config.yaml
n_layer: 10
activation: "gelu"
init_std_down: 0.0
beta2: 0.99
batch_tokens: 131072
MLP neurons of a small language model. Each row is named by its layer, matrix (up: input weights) and neuron, and shows model dimensions 272-367. Each number is 128 + 32 x the weight over its row's rms, rounded and kept within 0 to 255. Numbers have three digits each.
Before each neuron's rows, "fires on" lists the tokens most often at its 100 highest values on Wikipedia text that the model never trained on.

fires on: " the", " of", " in", " on"
L5.up462:137124088112089153176066140078141204130166131119153080090113128103098169136162094101176120131175139131171130131103110113083099120120097127118095165115184135116152142153129128147141111126138176165139164099100114175187113145085157176160188104084166136131155091132125119118111140176145082110

fires on: "-", " United", " t", " England", "|", " ex"
L5.up578:062130124175100125175150147135119174153199075158110067118111109137130126101198130132175089059105138096116081098162056109138114080158114086073120130095078187115141054134106087131116107210121168042141124127164098118127112126210112136155150125154173121141123148137101120148115132099119169085

fires on: "\n\n", " |\n\n", "d", ")\n\n", " per", " won"
L2.up1374:114136066111171148127141083116093177087126165152099070122014160068116146122142100061130094099131131143076129150185093139077148127158147076197158132123125122218079133104127153154174118115060158094130134094125072137108140149117119143120109126131129155091151109134155154106175131124140151130

fires on: "-", ",", "ort", "urt", " on", " with"
L2.up1042:188105124160110123188110171132110081157121144149146181134139110092145110138133118123103077114134104141148093142157139136121150144103101133162161084122129071097154064113115108074109151135104137176189072125185103135170147075114154131146124148110152133149177072151124155082088114109107113167

fires on: ".\n\n", "|", ".", ".\n", ")\n"
L2.up275:157148162129100124122121113161137129126124138092093096097081107108143172120191137143131117135154077110079149115186141114142120071168111058142113137140102107154088093071113057175112152156171137072114109082106095129168137141153145125107118177103108021100123158156048107133079086111132064079

fires on: "ian", "in", "k"
L2.up388:146154108133087123071135152135149113151140163095142133152131168095148144078138115102081113083112146156107050107103089105049123101145159096172105145144156177085170041127121122103175117106074153105130146164102098125132138174145120126085112154154114160144077143126129205055131108115063153126

fires on: ",", " election", "\n", " is"
L5.up729:096209113123105070137136075145089147147102113137099115180066140091159095108097172119148141068195126138081135146175069154114099122156131110117134171076156128171133134080123134107189155159135151157157109144129119139112111121075115155156146138089135130111105084121141150092055095159135083108

fires on: ",", " as", "uc", "/A"
L2.up670:149100137139157074112122156146076136053114151100111069093124146124143150141140154134115111139049101204135176117092047122181128119155111108142117112164159179121136120062163149191135065129137110135136158157206125119100108138113083117178130091132080072103057117131092137085132081116107154145

fires on: " J", " M", " m", "h", "m", "i"
L5.up574:134115078126123173154175138130106114127124080111110096090127111129139146122118065168105133135117115181104109120124104102138135100205100104159075132147141139103136167057142166149167186109128138133120141146151163116111154089092142118070163124125110174140188072161127136103121112123109166121

fires on: "ed", "ist", "ary", "ing", "ant", "ured"
L2.up1922:131164147177135119184198077110114116097166076175107137140081133129144188105128131123110108129130138074056158107157119117146138129158109098163079107141108162129127110069109137198119211159134177110132184088115087114172117133164123130125164194081110126090156145154103127129078113141100099117

fires on: " |", ",", " ", "1"
L5.up1355:085140153150241128085121109109136088149121163102135140138117136099166193071161133098138147104143112146153129113176060109154127138127157079102153056120111127116153096141127132153117089122113109114152077109117050106104160127083109100145117145116121125167094159099114152160123068128122088145

fires on: " of", ",", "==\n", " to", "iction"
L2.up472:124145187167089146146072142159119148117110153098115111109167118140132166169155120146110128120158126138117161114189144131144131137151131134203119122130068118185151169140114088105157119130125122137128085120157172098162131154133112138144132164163164081101195146124102140196149120043146117092

fires on: " the", " a", " as", " by", " and"
L5.up1505:142104143141059074097090102099057077152097161101122105144147165106168154147078184122143148196122129175119182097152123096104104140193147120116103114133107100150147057124167154131124078133100115146159092097096087093096080113143050124167145118137143138143147117066130170071129098094138177103

fires on: ".\n\n", "|", ".\n", "\n\n", "."
L2.up1899:159161159138115136125114102154151133119126140101094076097102123121156166108205161137127114148154094107068154118192133125141124047147127044151069132134100087155084098072102080153105162188165140094091123082121103125176126142150127114107104158091133072119137149163077115120074085091112101080

fires on: ".", ";", ",", " |"
L5.up1853:116164136120109125097080166107128112117126114109147183134112161090142123062153113094113128110148175134164103113079094093117097132210163139127115120145138090218093095124144139180114115095136109085119133078087113213097101102129126148084111062126120125140159131182086159133164074046115114160

fires on: "n", "b", "r", "w", "l", "-R"
L5.up1569:146158094080110116149101167161109139175069153089121105063108094152080152094127141158167111148167090231110094135132123196155080113124112107187097092150090076139149105090174110070107111092165119129153123051188143132215118128140154135081106132114177114117189158092098133088111162070129152107

fires on: "ed", "n", "r", "s", "e", "i"
L2.up793:136117102129129165115177182144084134151150096158111110075130130110088137075150121092125107141189166190132126142150101097083044147100137074092196062181108117089085144129157151139079146118134117149117153117094130128119107128128167149079136121101138178094124116147138140152172082110105118068

fires on: ",", " of", " and", " ("
L5.up1975:095124091154142091086106121091136133087131153137108123093112177082192206049112179133112095104108100104152190123119097156138144125131154110112133166136145139163102093115159164165111120135112089074108122107142094097118099086116099102099007102137112117128160156116069237098119102072161117130

fires on: " of", " by", " with", " in", " on"
L2.up1791:136189093141144129167073125125122137181125195144176103117105132184106087149188081120133110140145127079193167141086071133137055134115138079148089107143126177086104156102098133134166121112174195149116103123102090088113157097116129176139164141102142071164050058180064130105104109156092186088

fires on: "ore", " on", "y", "CA", " to", "am"
L2.up1499:167112153189148120115189153168114177140084155128129156149145121103200119093087111106109097121147094136072090135143099106130079142121101128147078120114168098111063119066104132177164135124081146075125105089143127173139124099145105156093142169115121181112152207095129123169165086098152089129

fires on: "f", "ose", "ing", "com", "ter", "act"
L2.up1619:126102095117194135106152157095044173138089120133148105129043161142109093082205140093127127190111157065152128112106157148134127148183133097150092106103059121173126157167137131116055115170105167102157103114130107173125092118124134128136108147171171097082114092107167150111087128125111132125

fires on: "ou", " |", "|", ":"
L2.up26:154117115058147148142111072068155161052097103152164106129195109132048148131097099135116071048145143201134094134149162117174134097133126164148174131124124112167131132115163104091107131043149117124119130143127149082128157118091144175150112164160105108169125167151147169102120177044129103096

fires on: ",", "s", ".\n\n"
L2.up839:144140074123109142115062128160143123103184126098143134105148108114156143133175177185077120153110105185128149106181096131131036137156080094098129121105081127123128145137092103143124115194080202110110183107173116141143107065162174130151130131179178109143089146162096130106069079094161114058

fires on: " (", " as", " joined", " to", " became", "umed"
L2.up808:132090176062145070148147102131125135145173124139080131090107104083119120094125138102141144125119111160100161105156094179135152100116108123123107151147191107083088116143140153142121080062152135044127182079168094112215117159112139173157179086060129090081167093155105142070101109067179120120

fires on: ",", ";"
L5.up334:161079085115101110170153145142136105147152160110096135098146073075135138132145130077059162144121185130085162087106114097110158133179155110111120163135161099197116092122149167175180146097129138091107110124142133199165141119150105174137101097136133104141150088087117182083133065030120151120

fires on: ",", "-", " ", " the", " of", " |"
L5.up678:103084139126179169109142083083114134163108148100062145146107172187157123064170186096130082120137151078205116108175101082152129119169161099071146128131124133121157127148117159198113089138180076054076088123177117100131115109122094157071101142155185093117120101139103149089148032123166136117

fires on: "st", "St", "1", "eth", "t"
L2.up1835:131160123150176160177138179162131205101078115110129132154109074154097135110120130138125137123104105199175139142165142151116123120085112162116101176096112152111144155115162140124095145161111097133160101069134109092106163158117120146165132126085065150133126128192106134102104120087136126109

fires on: ".", "ian", "ani", ".S", "wan", "on"
L2.up1780:125189118117127094081087109122134162105148167098112100147098156168148106151130190110102085104138092183127106127124113097163158112160171103099137160165093198122120124157082118150131102078127143139098090172098142109110116115103086198126182153124139078135092180110177223074167150109084122173

fires on: " and", "id", "en", " real"
L2.up30:104126127183111102165140140155104064153075193096081136103160160124091146045148146113122121129108104136103138160126153208062107166155114161098157067159078192160105133172165148236130061062180170123125111130122100124146115098093110130148124142075100148133150062103098143162068165118134119162

fires on: ",", "y", " and", ";", "r", " ("
L2.up396:092110149099184127099127132108099175159107140109145116043101151125119172063150156121137173167163149132108181155132068120126068120196122131123133113196128133152134129145222109086133082087161145079151113172147177090141115141095121105108122143142171109088139125129072166116086093076121117151

fires on: "st", " St", "St", "est", " a"
L5.up1404:127136110159149152122132199099164094038074131168145104136099107133114115119128111140104079136073129110129156139179080106119153141127081157104099159093113137146186084125124118122118114158134139061137121089078098088141153204122108148089126117047126103154137134171062153105113104097185170056

fires on: " ", "ud", "ag", " =\n\n", " its"
L2.up948:113127163158063104099100057145157118087071096115122134113150108089129070146128103138123111084166172132112150119123146125183169119174103098117130178106142166175139063114089158141096112112098176090142123133122122083123120114139128159130140154110150102099067165127160133102119123138126176089

fires on: " (", " =\n\n", ",", " as", " /", " House"
L2.up1349:145081129099152137113113124126103143150144119157074135122150121085165131103130195153164116155131126204128100091085108132180083157184113139145152149197177152164115105150089126139084087050114112065073114107172139101100102165067136141135053059097135073127110132156081133111094112067130131156

fires on: "en", "201", " of", "n", "enn", "202"
L2.up2032:162124206147104128141160133064113128084040130161127142159083088093091127103160194173167155150180144185081132163129032200096094112186194184123143097155064145137125081105086093138159138148073095113164125128124100092148132109168066174119033149144098118155170086140148141094107112065162134154

fires on: "n", " %", "s", "ip", "ask", " also"
L2.up775:121168104123146085102184163100119154147075144113132126108105150109034091102077120086107084116131146184103128106151112178131072136118104112143129128105104134074156151043178123120049085151129111137150089129077088116147155191116184124179186129122140180142171082171100126138134114141109174083

fires on: ".", "t", "o", "d", "um", " order"
L2.up418:132140099125162114148145066137114130066143115133127169150107139170113141097118204133122095126097140108157124108085116153148163162138137107128137055115073169185151112160151134121139114152118143130073117057150103144080121151092144128068092179100150099063126125144119137072085080108134109097

fires on: " by", "-", "y", ".", "–"
L2.up1535:114162142126103084117100117090069140150068154144158154128075191098133134163156141130104106134115113099179110115097134096070072099125107094125144080129205110129132103157123149141126197121140115072170147207169143076131076109113107098091119091163170087141144154129132193113139098121080191112

fires on: " R", " Al", " El", " el"
L5.up1548:146106054081146111144115164122146128146089132144130137150128099139140074116110093118105076158161101177110151129143141121169101130136138129123078113202051150152169165121061049165135103089130198095162121153129147163167164114133141098121092114170112155133097080113065126098171134120157104146

fires on: "=", "-", "–", " –", "-c", " &"
L2.up1782:120137103094114175157136071118123158114084190073149102149074191142134093097184166117121101077165141146128076140142061096089088113135148109098142125158155182102145100073076100163136125168128173126108105133154154097062128085121204112133124094121176122114167105132119172152141097058132138127

fires on: ","
L5.up1113:103131135133115093206051141100138117172157128055147140150174096173166132089188110137094129119144136108109114154125187083121139142143139100095109191109126116154127118097107079183130107131135135124158115133132119159103141137121104088124176087075130107106125114138107128080122092060100063162

fires on: " and", " the", " |"
L5.up6:214146099108092168120104182117175142114158160097121121152085153153129102131181061094136157123144150133204176114169072149122058158131182116145112139057156148141107074145124117084147093133113120120131119066180141141154135086131169158090107067113117116130150133203118128158157110075073074139

fires on: " Ch", "p", " P", "Ch", " ch", "op"
L5.up1079:128159164147148119144155131035102198157169136137075084208135108140108109103144082170192135125197105107179155149123114126081121079136076096102112082190203100136141136060190052147154133167080114112122088165080133136120139091075159097155093153140191079129093106098113144159107109130070122083

fires on: " p", "p", " h"
L5.up671:089141164079087099145147104068131121131141140119083163130096129103124069169143121131146158129152137159118129169125087160136121173125093142148121132133178137130185164091155083122104128099133170100130130093119135155161102207043175164111120137153124140137068077157077131166126164124121116123

fires on: " at", " D"
L5.up472:127120102119159185167163108135179093119165111151124135090145138106101121121097097107098141103158079120152032095126094143187149120147131078106145120148138153106104118105125093070080125203089175113107129127080091118152135191122099091128084137109122150129104157131118115175055101144135121088

fires on: "0", " by", " in", "9", "th"
L2.up1053:086082169145143081086101113077126092177100131132172114063191169118141118159125119114088122164097140113175124167144086137150075112104142121159130137135091118108149112109175159140101113120076186086152116102108048105158119129128160125181099136142076062171099078145047147115083137057106140138

fires on: "a", " of", "ed", "ich", "SA", "ly"
L2.up1484:184108074164150109103119102127121142158142185058160111173092169096138134136143111149129109124175132094153106107089100095071130141132145120154076141107157152080151155162076131124131062110161119121144122104189148115179147060074140152141156188133121097162118135143127133136152091078127118153

fires on: " ", ".", " year", " day"
L2.up9:153131182161151121122162128110154114137087165045105069077077182154061111112156118149082132118154111103161127115097142119132150105086193127100141125155115125084139143120067112173127117132157123086144118109187148114147143117071205126110025175141136083121088120144114086093144171085142165070

fires on: " on", " in", " Bi", "st", " Ant", "th"
L5.up1939:126131155107133104113073124061089157146094064138104111098089110173123144115153105160072169123164102145189150107134075092135120131183135172078102136160156094127153063138088170150153147113111082136132167151136138189133207197134126127157161138129150088135168120166078180136109062089085108157

fires on: ",", " in", " of", " the"
L5.up1981:118122128099099041181074139123109156023067144142069064123112132100144099120102167119137024066133096129128116116137129113184116126094119121118105110168149135136159107133106136198112106130132111088112093112120120110157104163189115146134119155123125136185111146175128155094064096108116096119

fires on: "ed", "ing", "ie", "ly", "atch", "ep"
L2.up309:159128105099149125124122125115105164128068156121130086102065129146152157050181122185068131135146125129152113055135135121130165107169135129135133140083124182111140145122110166112107175120169159133243103111154140084132140091129151111059199090129132106138103158128155197083131141128119162067

fires on: " |", " m", "m", " a", "–"
L2.up1434:143108096114093169105138126122089058115039126157090122122072062142150099144168140157126089085153119161134101151111169172142086100212100120153154104149107126125098030056153156093100148084128095058139143089073131134127140153171172175066119152157126157164162091163183129103162088111141162145

fires on: ",", " ("
L5.up685:120130115085131091170106150153088171126088127094079080106108160126167111079111186138148136046134151096100151077148081118179128109118145112113113115120128158173080113112188163127166129146119083129124128140093109120125149102146063139191119191038105080158156118116081189058060079142151121109

fires on: " of", " as", " in", "ing", " Preceded", ":"
L2.up621:139128163110099106126104127130136121128116113163090097153153170124137128139207117125123089064138096078152144148134166120062136133151126095086098122084122134130143150117087179157145067110152170087103137097118090135107129133123171135174130120172079148211057088117130125116113121134120145162

fires on: "r", ".", "l", "s", "st", "uel"
L2.up1425:104150122121147119121065114120099108172098150115074077165148174157137113124171159152101176128109119189084160115131114165131097123191118123094087084165105180067130100091122146108135083104085132105164135151138138196129096085105140123083107109131188113177145140181096168126073124112150148084

fires on: " of", " on", " ", ":", " to", " in"
L5.up1559:193149172132183076138070159103127129134092121123059086106156167063182140082124095116096087120141056139156220149155122132109137104135144152153119074095168136121032135108099119107125118140113138112141128112135158124152140115096122189170143160115128061112165160139088121140172089093124050138

fires on: ".", " when", ".\"", " as", " at", "ise"
L2.up1494:136147110109094144180176079153099076158143136127107156166124099131115121096174099192148180087118153127081134077154098136155132155142094100098130120157093109153122150111105116144089150113098222092112085109074109127139107110150151111112099068088145097138089123136096093087066103094092134104

fires on: "z", "us", ".", "um", "ul", "er"
L2.up1485:153173138103120180160139153125141133068143158147110119143131142136095186136104145155117079180104111138152141152161171149112132154121173115080179163132138135156158140146195116119149092160153120161174062089147095153144175217084123097170121125149125105123139113169139150095136092118132100066

fires on: " has", "==", " could", " having", "an", " two"
L2.up1083:129116168109148112128196159118107163108130145146068130152112127146085123124099180150193108142148122139117189121078130131127112115172133132158155146118082186107144128125121126112170150061125168074118070124062141033128086150072126149138127116101113170072152155133142126111124113071093225176

fires on: "\n\n", " =\n\n", " (", ")\n\n", "==\n\n"
L2.up1238:140110122100077077139144131139087146154142136098049169165121110109148180130117156134125154096106054170060209123126063105134097133155102093142136134135176090144081163132122118143134071095121169102143111040094132126158095144159096134148116125108147072113155097153109158180083090063129106143

fires on: " back", " cover", " front", " up"
L5.up1695:102147162155138079191160113169128146132069113163096133112129129155070194110159167177053152100139127131112102143106140149137129107115132133107177157070171148126169129066144067161171091138160121115134098075114123100056128176122137177117164173069105091197168180144123127133149117081142157103

fires on: ",", "),", "und"
L5.up1236:080109085089137092149108130094134140181187150073147183156082123094077157140162145106082111124155097168099110152100119136141091115141112132101150134128102048142188143089124152174114080150103110094122161057067103143125145159106199121105158116113126092122108170174155133125114113066097109123

fires on: " ", " Se", " G"
L2.up191:148152163151255159096158133116083115117134175103073099108145182152155134132154060127107090097093097114078154148132216084140050135166101112166117144178108093113166117107089087068134160088114123056126181129204162123111110119109151151098090159168087076126125169121114124081102114145121103134

fires on: ".\n\n", " under", "e"
L2.up561:123116123152160115096146190118138122159137066197123162120113138138121170165145110124089130146109118163123157099110143160104117146141081105146137128123141116201079138122111151145036142159081184166131140124120131143083135133139150087094134118151132072129132146151068110164113049085152113118

fires on: " |\n", ":", " to", " by", " of", " |"
L2.up459:158133118156167185190101146088074153160104101123090162111130175112123154109130173139084155149156157165124157137121094153144119112176191156160133137145144185159117137169066138116131144103117151104114094108053128145172123141094136187128095084088119172124151083109080120144163103187095118144

fires on: " ", " S", " |", " (", " M", "en"
L2.up254:101126137113126135128127107110138147173109144115141169115142102120189182136115117069103072115184052146078131134185086102155161187140162138117159133117166095179111089102082108150181061110103118101126111098147145119188128104155139186158086107165127133115143136153172133156117046098148112138

fires on: " p", "p", "°", "-p", ":"
L5.up620:138121207146077150189132155085129182131172118141096097155049079059055144141155140154117170127132150125163170099134124134173131087087115127056097133039171115134185115099135094118103130139097149123186152126080090076102126151026124119131127121105134173154103053189147144116105162091093086142

fires on: " between", "op", " |", "p", " both", " return"
L2.up1220:069172155102151143101097069097096190152150159090148070064117171090138174104152146148160034089151108083161099161119094084143110127184121119099163099127174125116119163118115138166165141104120108106182109115137156177151098120114170184160093096167128140126063127129115165117051113136132115112

fires on: " D", " H", " d"
L2.up1513:138119106131153101145129142107125127185148134093085117217172131147194163178218159128075129137134111197104176132149057101149146080172105068144123136186150127175133165146098145110152136140067151066245098113097082117169114119092165125113114161138126109112086086128007099108103060168148111087

fires on: ",", " a", "ular", " their", "000", " as"
L2.up999:126116155084111125152158162134171167101131143155093155143081082081108122159130110106136122097109155129158145107137082064112077140110150159110183136187136189129107120068103144094166137102157150116101139117081157144091116086091187170104121082144121120124202142130135183168112094131067114142

fires on: "or", " to", " of", "agon", "p"
L2.up1326:122130158081130118136163085112140129079141112109206092041090146075110100189167132185149123140104098157084063153130095150133063150136176156112157111144155117100154083112089131218118103112136156140136062148101215141112152118106174219148076112120106107172102122161122149134101093090150181149

fires on: " |\n", " of", ":", " date", "ant", "″N"
L2.up1066:161145150157159072163135190074119133075108119154056148167161119128146117088107117160155164149138138128130150109163104156108118091173100090178139116120152092170140126123140066177086086176080147133129063138108110110109119078128093148113132130110123121132110131148158140157127095163149116107

fires on: "ion", "ith", "ee", "ers", "s", "ort"
L2.up231:127084101133057099125081136059135129166135090061138083092154107140099146163152143141079148142116136111099123081135114127066110103139179114096132087123087109103129114091092076193105098130129221103145117111124108150114149071091171113128139170115094090179096145128086103144141140097108146119

fires on: ".\n\n", ".", "\n\n", ".\n", ")\n"
L2.up1528:146150158133106138118115108163133120121142134098091119098076113104153174097188146137132119137184075125066142122189134111141123094185127063148113137136104097144091099062106076173129157167161138082102099084101110124193131160157145131107124185105111049107127145143057112137076069077134072080

fires on: " R", " L", " D", " d"
L5.up1765:115083075091103124139138089124114167082118100122069073150124068071125105110181104157052149140156118158145120145115139125103105141132103123165114145136100142162154159097122117122046087135120180117216110111100106110140147110155171104095091120132144081158155119172075154123138116128115101085

fires on: "\n\n", " Best", ")\n\n", ";\n\n"
L2.up1642:144152162157122127087118105124143163104167118136123157145133092126126109064131123156131067178155111152092170098139185132142125101127122118155106135100147086207145128046094101149136156198125161132104102163135105122122091128150106156081154084067103091050129116131151137104156127085118118137

fires on: "\",", ",", "),", " often", ",\""
L2.up914:128108105078086141135136131090068158114132153101092185209102106136132131075111153153129137131139169152119160141120091170173071137216170077113084140110139121096116103124107127185095080135101160058133121116125125170094138161154139124198155180080103103149093117186151132060074127056111098084

fires on: " to", " and", "ri", "end", "ributed", "y"
L5.up923:187112129164133117130112159130162083144165116090113140092123113140107149129111137153118158200138132130132139164125135184132133128156135111167113092088204151042119108122075119143132080169087121085096102034113171159185107164129174145115129117167122145162170161097053164098170145075104128116

fires on: ".\n\n", "ra", " |\n\n"
L2.up206:109169142175129152085133146147155135126128098110144017161108124075120130106164131152192101140154124118068152124145078130147130125146146120161126110056129120164108139079110126153120129175086116149091081107101119099159119138139133120194144170082117051104175057141126109147136118067127115143

fires on: " Y", "1", " |", "0", "ab", "ag"
L2.up1824:107167126127136121116081141195127119183059161106118130128144147094084149113121148087104136108198099118177095161142060116104079143122121079145166098126180134089135105142110167148078077104052187082147124105142144125131163131136156096100134121155157061111052091125096163200155108128158104056

fires on: "D", " h", " H", " Dis", "H", " dr"
L5.up19:094112017150120109121133107141117075190078156143064113128139125166089112105171148128113144083142199165109144112099098015161102094106158148094099173062107152151064183126202138138185093184090137095147114116130081101172134086159176128074133182076077095142092135140063107156118137139153136100

fires on: "\n\n", "ot", " Con", " that", " car", ")\n\n"
L2.up1958:138120080130100131076083110117147148145132147090125120177095143151101063132114187150117107137150087190113176102105189123094161111127099143142115118153122184172144096123155058143157083118144140168085134111179121133205116145121162137149134157088108051134137152143121111116133112057183138127

fires on: " \"", " and", " as"
L5.up1439:195147116096048142145123134124140103127104145133149185164131118111135136111126116121102134100124167121166075073158114114184149159087123121132129159124143176165051121045097140121114149133129148086114099093119142152110111093060094097114134120181073117143098183142156081161122100049119092173

fires on: " and", " |", " as", ",", ";"
L2.up1770:107162099180143134139125162116087033142111159118081124180078213133137139165134167098110107143104155141100170079171101154082154115195150131122075125193106161133107080139126098147134063094155104140104159175111109080140165101134094146109122136155117121102163152161137158171121136111107150109

fires on: "ad", "ow", "o", "as", " under", "ra"
L5.up2028:162086118159075077108116117134139166116078108169151080150127116126071181159076140114120098119198141119216166128098126151083106119144137139138076171137140100129082089087083152138161092167094146117178105120079118177132124138127148152121071098106134139148103109139091137082148111136138190145

fires on: "es", "ing", "s", "ed", "ches"
L2.up49:173140132168196077174160092135068094105129101177134106128085182143128154126186127140083151113096132139192117067136149164080103113174114085115146176087076145092143168096092093097099190121164132110174174111191124080156131065104175129145172120073142115132100133100099092173121145130124092116

fires on: " ", ";"
L2.up1305:145118131121160145118130145147165151197157174126142075066117111110139126097122166143164137168094087083154131107160123145133147116181165117107113158119130117122109071155181118228111166081142160114107137102160099122129117173108175111104062115099165126112104163112140117035131094000124185116

fires on: " to", "h", "le", "ac", " ", "ro"
L2.up380:132075138129179164158105152159162116117113112099045114172117151140106106093123107127173081135146107118100193144162134140127087127052102134129134160091148086141141081125146085118110135105082143068108133144150154086114091193180152175134118145119134127179113201168095146092086077112116063175

fires on: " L", " of", "ing", " P", " A", " on"
L5.up523:129074112122152135163100115096157128165098175160104176133153104148149101105200098144101070085125095104170098130163172128153185133072152069141130118134107120157109142105071148157151134145135141075150107140060079092155129084149129130186097143136152154153090078198148123090128117086110068094

fires on: ",", "-", " of", " is", ".,"
L5.up1078:104188113135121079145101191059124170108168150118157089116106188150163129067124136143152082090157111148158141175098167109113175156152154124156113068178151130163111046117170094121144102076174155099125106124068092110131148113155118196107143150150133143155140135110134107122128144154122105170

fires on: " |\n", "″N", " ±%", "|---|---|---|---|---|\n", "|", " of"
L2.up6:125155086146191103116168139108109123119106163084077156093134128075104120142144093179125169126160124180156164089179063197118108096150156132161128100174097149125193128142112160134130172132056101148131116091069139138126097122138182119120121041083134147129116085131140132113143106162124049118

fires on: " b", " B", " L", "ic", "b", " "
L5.up1464:113115077099118180131151120149106152143167124079065116161070172148112074058117101130090097083146060107094182118078124116107103115111147115090126161136064112119132160103102120147134142128085162108109155104134185140138136140131168212118075208133099065114180122161118130152142080108094090133

fires on: " G", " and"
L5.up1717:144163042143129091085121140109131137152137101055148157105165078121102120095144105125084086167120153140142138122159098128101108135162108058121132150059113128149149135139150134168147075129129141113155060090116159157143134095093136063155098134130121153093093151121107143088133165094099092121

fires on: " F", " C", "200", "end", " fell", "ard"
L5.up1996:115117162126136148109171100111101093096169158137087170080106114090115179089133122123096088091145153104143132116140177086095077094086154113134150046128077151107107093106208101147124150124091149135158206121163104085170148156091150176119162171126124092164122186148112097130077122144138082142

fires on: " b", " B", " Bel", "ar", " Ser"
L2.up1905:112093120136093136103122117102064090133131192102102172158150077125154139109138085120115080090188081122132135123078127139097146070127111127173125166150104145119152142102073102188167094186122114112190145113163093151161085145148125183147083126157128143093194121099130109123127120134131102183

fires on: " ", " F", " f"
L5.up219:114076122186145156149078119136116090116095156155143169062104121102157150117133078129093168126137155083060140099128150118138106138162118134156171096141099146130093101117198121114113204165071133077151062112136112078180143185158133148117103098103142102143140121111116109113059111060165061166

fires on: ")", ";", " and", " |", "),", ","
L5.up1953:104120145110091108117107117126126127117126106099091128113162112068104104098112129110104157120157192183157176164119093126150110159191135122101122176158117148196100103108129168156133115140099176118084101121108114203101146086128174176139109050136086130104124118090106122098131104039075105118

fires on: " A", "od", "in", "is", "ic", "oc"
L5.up1325:181100126136130095160109110153100065101107091149085145155116135155144156137187096117078079125140135135193141106133181159128140137090086060115070131119160131163126116124074118086065166234053144086123122100089174125164155082161100127145112135170137129143124121116059126144142129088121089179